config.yaml
hidden_size: 192
vocab_size: 4096
hidden_act: "swiglu"
norm_place: "pre"
positions: "rope"
init: "normal"
init_std_down: 0.0
optimizer: "muon_variant"
warmup_steps: 200
decay_fraction: 0.886
decay_shape: "exp"
dataset: "wikipedia_en"
MLP neurons of a small language model. Each row is named by its layer, matrix (gate and up: input weights; down: output weights) and neuron, and shows model dimensions 0-127. Each number is 128 + 32 x the weight over its row's rms, rounded and kept within 0 to 255. Numbers have three digits each. A neuron's up and down rows have the sign that makes its largest values positive.
After each neuron's rows, "fires on" lists the tokens most often at its 100 highest values on Wikipedia text that the model never trained on. A number after a token or word is its count.

L2.gate459:117131132121112126128043168119141157066070137125081123140117105120119139084134122100149107171126085188111101122135125157153134174145124079167110119201156110146115119106147123180185149184073102111145121102152145163113148175144122057096122149111078124124203116130115121072084177157117174094124129144175094071150104213100111122141170093115095213080139083133131121136120053114087133181125
L2.up459:176102113113154178120109130145149119126105153154131119132122139104123132177130121145145148105154152173166120135106178094147145128148144161127103094057080078131172129092172116163101111133153147095139156078093090153111078100126130182108125095123141133148129140081111068152167106103112094134093173174132140127149186083133059077171114120187136087134160138163138167080116182128094134164102
L2.down459:097036118166128114108108129134119097101155107125188106108141137118140079104138181121170120122109107104161195122111136110101121124117110189177123131156172111085116086126127085152148121170167161143147154080130217109122156125079214121149124124054141084145109165126114130123087157139127140115211154150113118164092092150125127169141148115084165055136140078103120159078065144111198148085153
fires on: "ated" 12, "re" 11, "ar" 9, "overnor" 9, "er" 9, "ival" 9

L4.gate246:156086101172158090131162164214157148141101120166091143100119075176114109166126136158166118157210107114136084170141081110100154122125168150141111125170135145157182132134127151134084134158136127165109089079096124177135115127173140146118140137162099069082171086136130134112094148164162197113103075094145099124089104165098085137102092125125095100126089134130160097130070108120190126149126
L4.up246:098091101147127025133129192135151159075116109151104145108145100137119041150144175126104126079203120119065125139090132138070132094084179134104135131102161091098155125135145128135172153176090151130199114160068079132159087125095186117141145123152081153136101109103137181098101162132116169108055099149146125147127113096104112135083109128048099119108079110133091145163097116140140144155117
L4.down246:159127150156122117076118097113155104119147094132142106114174138120115120123103200137198139198110073104231107117129164064123127150128131142154181169172081119150153140165106126149151194114059123047133081112100111114145134127101096128131113087136075083218083115197115156139142141095111123147133100156149125159114112103100136129126183158132077141086118110128094105107155145129162162164180
fires on: "A" 50, "I" 22, "T" 9, "E" 8

L4.gate20:102111133098117091119177145194145147107129118135122145149132125151158127121105099131082123154123157123143052164045110117183065143120118113149145080130172120180062134092042097131119114158165104079126145087136067131163094122138133108101106156142109135156156129178086118135099153187118121191113131134108102109136156085121187175159097128103099182201128097106082119099132160163087172115135
L4.up20:146133176164113095132149106176112140075151154115078109130142124179116111144102139139072119117120107094136053151061090157119095182149057108124101120162152129165140097144079114136155098118125129109114136096112060134114090151141112109094056175123070111133152142176137142166127176159102077236120114087086096106122163131158132170105152130109047144178137102112126170100123176173169143142172
L4.down20:176100135149158104124122077125125127126172160151129101129185104147120148114116167055147036080147184118191159178055128149130176106095061097106094094152101133219125116156135059175121138117182145106131138100148119134217099147125155114072111115149142119129161130148090078130118140137146138146116141188032124169141134126152068166138115135128124168184131112093168108130146146140101138130128
fires on: " which" 28, "r" 17, " ext" 17, ", which" 6

L11.gate273:094112192126097153122098160086187105086189155130180134139170142157158139195166108090110180110129181159118169154075093094187085146169145148170078123147147150090175149132135162116066142097095118147140165148175167128112146148189135117088119057159171143155159146115138127127173132113084125119080123138095114120120115119200108131152120129108091180080119178165137127124121132076125133119143
L11.up273:140074151089174142089131137059140070046127129048129147190148134136128115140131150117135121067144194094114093106079105111111136193125112170145106170134153208087174172072147139080113134163137149125157104132132092106129113068118144138141135156071113098175095103176109151170093076119145077062097106095146122177135162139131109081101110165058146099150130160168162156160181148156086159159127
L11.down273:121169107163116139129098073106122045062117137126123148110157100109151112123125170158127107132094087186123179123132123083089121105100123026111102120153155124143137115172155125108040137130156126119117142139142086164151060072045140144154164125125171104115123139129084151165153152113114132107147091119120165160121163157180144153185126155124058169070152084092116126153140158119177154087082
fires on: "d" 22, "b" 11, "if" 10, "nd" 5, "f" 5, " Ed" 4

L2.gate366:156098134108121088122167174103116093119103119107037118186117172084150069188095143111150139139163138091074101135146101121081162130114150178139117135145143141190079109145109155133165172120098090120158153141137106142157076123135111164181124121108112093121111109136163162194099107134149103175165158136097130170092102060124155106105124173162111109124078110159135131159156123140146146117147
L2.up366:176112135167133134172128105164108099101102113159070122157137095096122099116154130126129184158148144114089123095173108131085136146115142189129120146122116138139133096155095182157212134137126093112135152092202098128137121123111124196169150136148122182082091149140116149165159193097128138146158137140145134150106101081197136071095172115160092133138121159107140122172108195138152184074084
L2.down366:150110118105126061137076082136082059120118119086057121173093149105132101155122120077200151163148170119121114091189092177044111129170191164145131131146144125128118098148139123075192167134112114103125161085147135125122091124107115172155140147101126105110109146125186113120123159070164129106158162085110139129105156071134131115112133097176133134100125096150165128164170119148090129120134
fires on: " Ind" 27, " ind" 23, " Un" 18, " un" 15, " Or" 13

L4.gate413:151083072146087073131146116173169122087102129128035143125109093155186110091116156103086138192087126153136153039138103101103111111124105180145118139108118037121182108109180113119125119097125119086151118092134155122183084143173092162130131079126185106131102127169119116101134159134069142141126104124131139186086126039109119121104094153097128149128137140107086127103143156124133143135140
L4.up413:140094097136101132060120100157119105133197136155029157117092106064165112119161071075069159107139056115083140091132127124151108151148080171092107132151140075170157129097119082102193125097110108137189114087171173167172106093176192142139185158153138106116134138140085154116108101153124118192127189138163097113104128163154159096088091139140143122144128110125127104132104178140114134082107
L4.down413:125158152118113091074152087144134096142133110141099159064198145167148069159127119112104101098108103120165157222158057118101103156128172129172168158058208103111119094145121090151125158116175140109104145085107191121144225164098090139112151166079131177113133140092159167127199148166042102145104139136121051152191062131100137156106174110147160149140152124127179128132105167126096162138152
fires on: "ure" 17, "ic" 12, "ations" 9, "ated" 7, "s of" 4, "ation of" 4

L12.gate446:116170137148162167132156115120161080031114094189080153144122144102154134105096125074123116126153099131112134078116099110105157076149140169160173139156190113096094161138149111075086142082095138137144159154119146049113068116098080134147126130134127129160147069093142140125127115128133155123129141119138136132150166057077111067129161101127181120160156157130159154175143066131155167174111
L12.up446:117129097084135115168150136161091091082133081062191088186131122077135095141132073163106135149133151104067101104132124137091139169172183168163128141117139063136145117140150098078150165101075182145225204073088069138148149135132148149117128134163133186131172129184119123164168116119127113106084156119131127064129110112139128139154139120145145111152101165136196212149133162119090109150154
L12.down446:069170127096088162116185133138130129072080115114139135119081083103144212100105078119189091129168182148112181139120117097131119096150132175172163098217117107140092087209110114150123139094142175152133120120183142117099138156122107167109164166132089143061098142078116116119143147109187101107147207141124135205162111114094110164148143094101120118126186096108123125135094157139130171127078
fires on: " ind" 22, "p" 17, " Ind" 13, " typ" 9, "ap" 6, "od" 5

L11.gate244:144087118093092134145056081139122083130103085094120193099090153177142056130100125152143100185162113104146167093098109198155108107165116170187093139136085129133135138123081095146113048099139091119168130127160055116097164159121100104073100168147115116120096119108086136124134088084090086137132116139143110095131102183104148096121159100101136147123135153102183134130113124121120088156109
L11.up244:141111145051118096089141113139146122187114124122187141118127106148131158187164120140054130143168138111060137119127100128123110183167181103159090091083142145142159117121084154201117151139137079131187120141128101178132149108190083083099135154179100150166112098134102158101153141115141147165193106166148121134171092141094157142135153151067147146120128129156145154069168110120108086118067
L11.down244:120116126152149145152083135130158154181134163162060156153120118114114197118065111146109102155129121106179123155093133148119171143140137104175120133086101146136181187134107102125140086064148168083114115093118064105137141151101152073139115132130135077129117160107081077120098154129107151163079184117154151119147161078138130115075118119188130086095134099147140194132158167053130136069163
fires on: " B" 18, "we" 7, "w" 7, " We" 6, "b" 6, " W" 6

L3.gate501:135092110199169136144126168144113110112135105139131133132153197103144059114139129125094138175111123126130088089117115150109061139069128118139143111119051132100103138153111110175139126173140118124153090145194121179071147132128143126102145143141155114071087077086157090106091139088137141142182163107122140103140080113185095150131205103113166153129141149135093151125059050110130136127166
L3.up501:103096114145145140174110111121164110124083120136120133165129165114120055148164167112103161118095156118121088113103107162093123093074099136120190110119093179117130102172139100124104154136100147137104140136104090121074120134130183058131157123105111072120124126104109093097115122096073122114149172120138104121111125149136051100137157095153105149170137110098117150149102067127096142154125
L3.down501:112103080052109180134097155167151172055118115074153124137106160114120189153115131131164150055104128135152174156110126148171123145113109153129069128126157162102123066107088112101193134111119135136121163114123153215134140110080123096130132112146099090078165132120077155172113200126120157132131219179119161145158144146163140169127127094057159060183116102120134142136093171159113111111093
fires on: "er" 43, "(s" 15, "re" 12, "m" 9, "c" 8, "res" 4

L5.gate61:126074167114185026070174107117107095077106143094089203167147127122119142142098132120078134078162093127107150121143151092169121133124139155135139141215135102152147130080134146135088149140170093129132123154083132109120129130138126161065130088075133110102118151085121117088166130196108164081100110109108149152159160173135134177114128088129156128117063124102130103079112165078133138161118
L5.up61:099171102132127121087122113092115100093095086177134153120096154138156104076089132135174118120145110128139134148151121145094088126116120083149131127107144126104116125129104147144089133228177103119057172148046161132066116132153109107065120135128131139124135108100110068121136143167172120067145129103118149158139154247178207118146117148070207147115136123141163150114093115122120153131078
L5.down61:135124115102056188062180156154145111106124118113115073095104127177104191152126130099097092137170130147070158138138162119154133134128139133098035125168125126150136157068132081094123133110041076145128059097166131130130149124119172129160125070108192065077120126158143121111137196150068082151140132158174140097120135140124123204083183108140118196133133143111103121105155117156159093169084
fires on: " | " 28, "; " 19, "at" 15, "| No." 6, "| P" 5, "0" 4

L12.gate397:082087162083136143114153168201159075181125085093172134138103119144129143141159135122141160146169125126152141127114187186122155149133172114204078089103129200145186163120097106112138082096113119119134104160135125119127196132196139155105104176125172134067111099164132126179130092183130129158088147145153146123146138073104079138086146119068151128094167193145090079141114111128186106162126
L12.up397:127139118075159180141085118206134104132111157126120124161146129130141177125113097112138200131126130078077135138086101138113071146099119128085135142130097163191093142119075119080119118094147151114115159156171155110121149116099148145090131156099133138196141140174155073091153150130144176076133131104067085167200087151085115122079162086089157129115164146162105122081186093128122130103036
L12.down397:057115095092110166101100124119153110177136021109077124141145127084096107103114119107167113163131090114119135115089185184148124150080082118197094126093153118200181114087136149142153116092077100092112082144126149111151123112096136073129076125116108159162097122129106112185103087142138146115160109140112180097181132101123153089079129025097122082123153159094158166124123144127113103168152
fires on: " W" 78, " | W" 9, ", W" 4

L5.gate473:173087107114106164133125139202134138097091128102121136153093116119093160156099191181062159143097160137125099162164136057162108226144058080133130178097142113145131092082121118123175146136134114115128189119094061182131141117171136097144162138156208117131098127164175113161051114148142106103171109116150120178154097150097175153171085125090099101158140131158131106115127054087145098181149
L5.up473:187135087061171146183122123141158050135085141107097140140170124113141094121078147145147118161164176093168107174119146075140197173131108127073096100117138091105138131138060146157083105144135092129211152132155129105119123117166128110150112115152158111115144162117157134094113128119107153140141160175159116159074154150098155122141101133135094112133123119093122078169096101080146117063164
L5.down473:063099104146139192138123184176107173157182109175127079096082112149137138123146157140094138107137146150141132103169181152096125142114148119218130172096121144174172122081112101153162154148159118110062157090168099158070161141138180116213145116136101147117158119143176188175062141127138088075132082067151126139130107187135132123151169163159177119106157128143179111083148119149141094166090
fires on: "er" 44, "her" 8, " contract" 7, "ver" 6, "ivers" 5

L8.gate73:154064215082091150151166131114197057154117124119143170129184152131064120080100116163141132121161125158127096113115084101162115098130146142069159095157177156078175131085112107122164115165101095142157152097111097159167157104099074106131095072123147153068109132101168155146114097063101119122130156138087118162132201154128175114139087134074096084176138167138102131168120137143147116125128
L8.up73:120124139076154148150185084140150176128086131130108124186160162129091149133164117134138119090132121134147126091193114092093161119172190182068140131162127106123133106114102169130158117066192075104092156091084122122116121108100077103109165118115164129162168165133107171089171208135082144165102129150099146075110086103154101116082123091142159092179131125162142086142131173130174115115174
L8.down73:094102131114133136149139171077142141150141109135101156138071145134178161127086109159130078120113166167129143092135053035081146118124108186109129063158144115080177144156111111155140148115137129139093142188159122098177159139173175108103158143197141096139116118121120099110167173175014109141105155172118092116136084113118165098114102193171115192167144105143156168108098152145137148146158
fires on: " h" 71, "f" 4, "th" 4, "l" 4

L10.gate213:113137162110100115145120105142154129143124147188093134170148124151081096115168232045165138157152146126135103132075093163143154111095064147077106169126181099149123069114170159155147076128136152154160113136208138136165143136112172157101096174127168124131130164118146158107064125154131117144084164186134113143119095168119162102063150145175098168133100144213169107160165104089096116073154
L10.up213:127116155184148129155106163084096119086107104119115102140052143165128098138143124126123153225144115146168136108130119133176168153086107167119118114109132147122118187120086109122110105151127125137115121152073190212112102114168129182185114172155160128147112136183106130151081105202076131128107152183063112122134124143116135138155106083144175167145059169123125154091132146097196111165103
L10.down213:054138114125120105078143170081119089110084149139152196148067107150102143148111159085083084080144112118075182120141165181177118178106177144163099143132133115122126110191160188101090167087158116111140127159184132141101113198145178088136165069105128147155109143152183134110135084112120087157099100149106130126147197141092094072094150141227144211109125126164122174147141137128162110121118
fires on: " d" 31, " o" 22, " D" 14, " O" 8, "og" 7

L4.gate160:099154151098095106139126154141123084130095168100119152164120158183155162181121129118175070196099085186138131110144111147140148155082144118104129087183103085178129180052113107077148163090179101207119148151105160138124121143112126096151168066135117169111146166104170179060183100141122152161151103131135155163057170179112117132078063143145149125114086093130079098086101082117145135098116
L4.up160:110152126110150128151134183117126126145109153085065122073147091088169174143089128145097061145139168114171146091162127134105138168084187133118143161124150117076122123073121173159102117149081131090139164145104195146126173161089093088137144100129131098084087129152151184099167134133128134048173119148123156134135141149093092110103123182076143068157153156198112146046138104096179152146197
L4.down160:091086162097128094048117119159157057081150169166120140128145103095055132095155131102146068106169117169203123164141123115169068136148139148174158130144180134132135133091164119131119147103100125145118136172046087168172135119151160166097091161153107082193170178143149132153170137086118105098196130174139175121106145144154165093149085124123128138092164120128100099098042165165189161063136
fires on: "u" 15, "am" 15, "il" 12, "/" 10, " Ram" 5, "ram" 4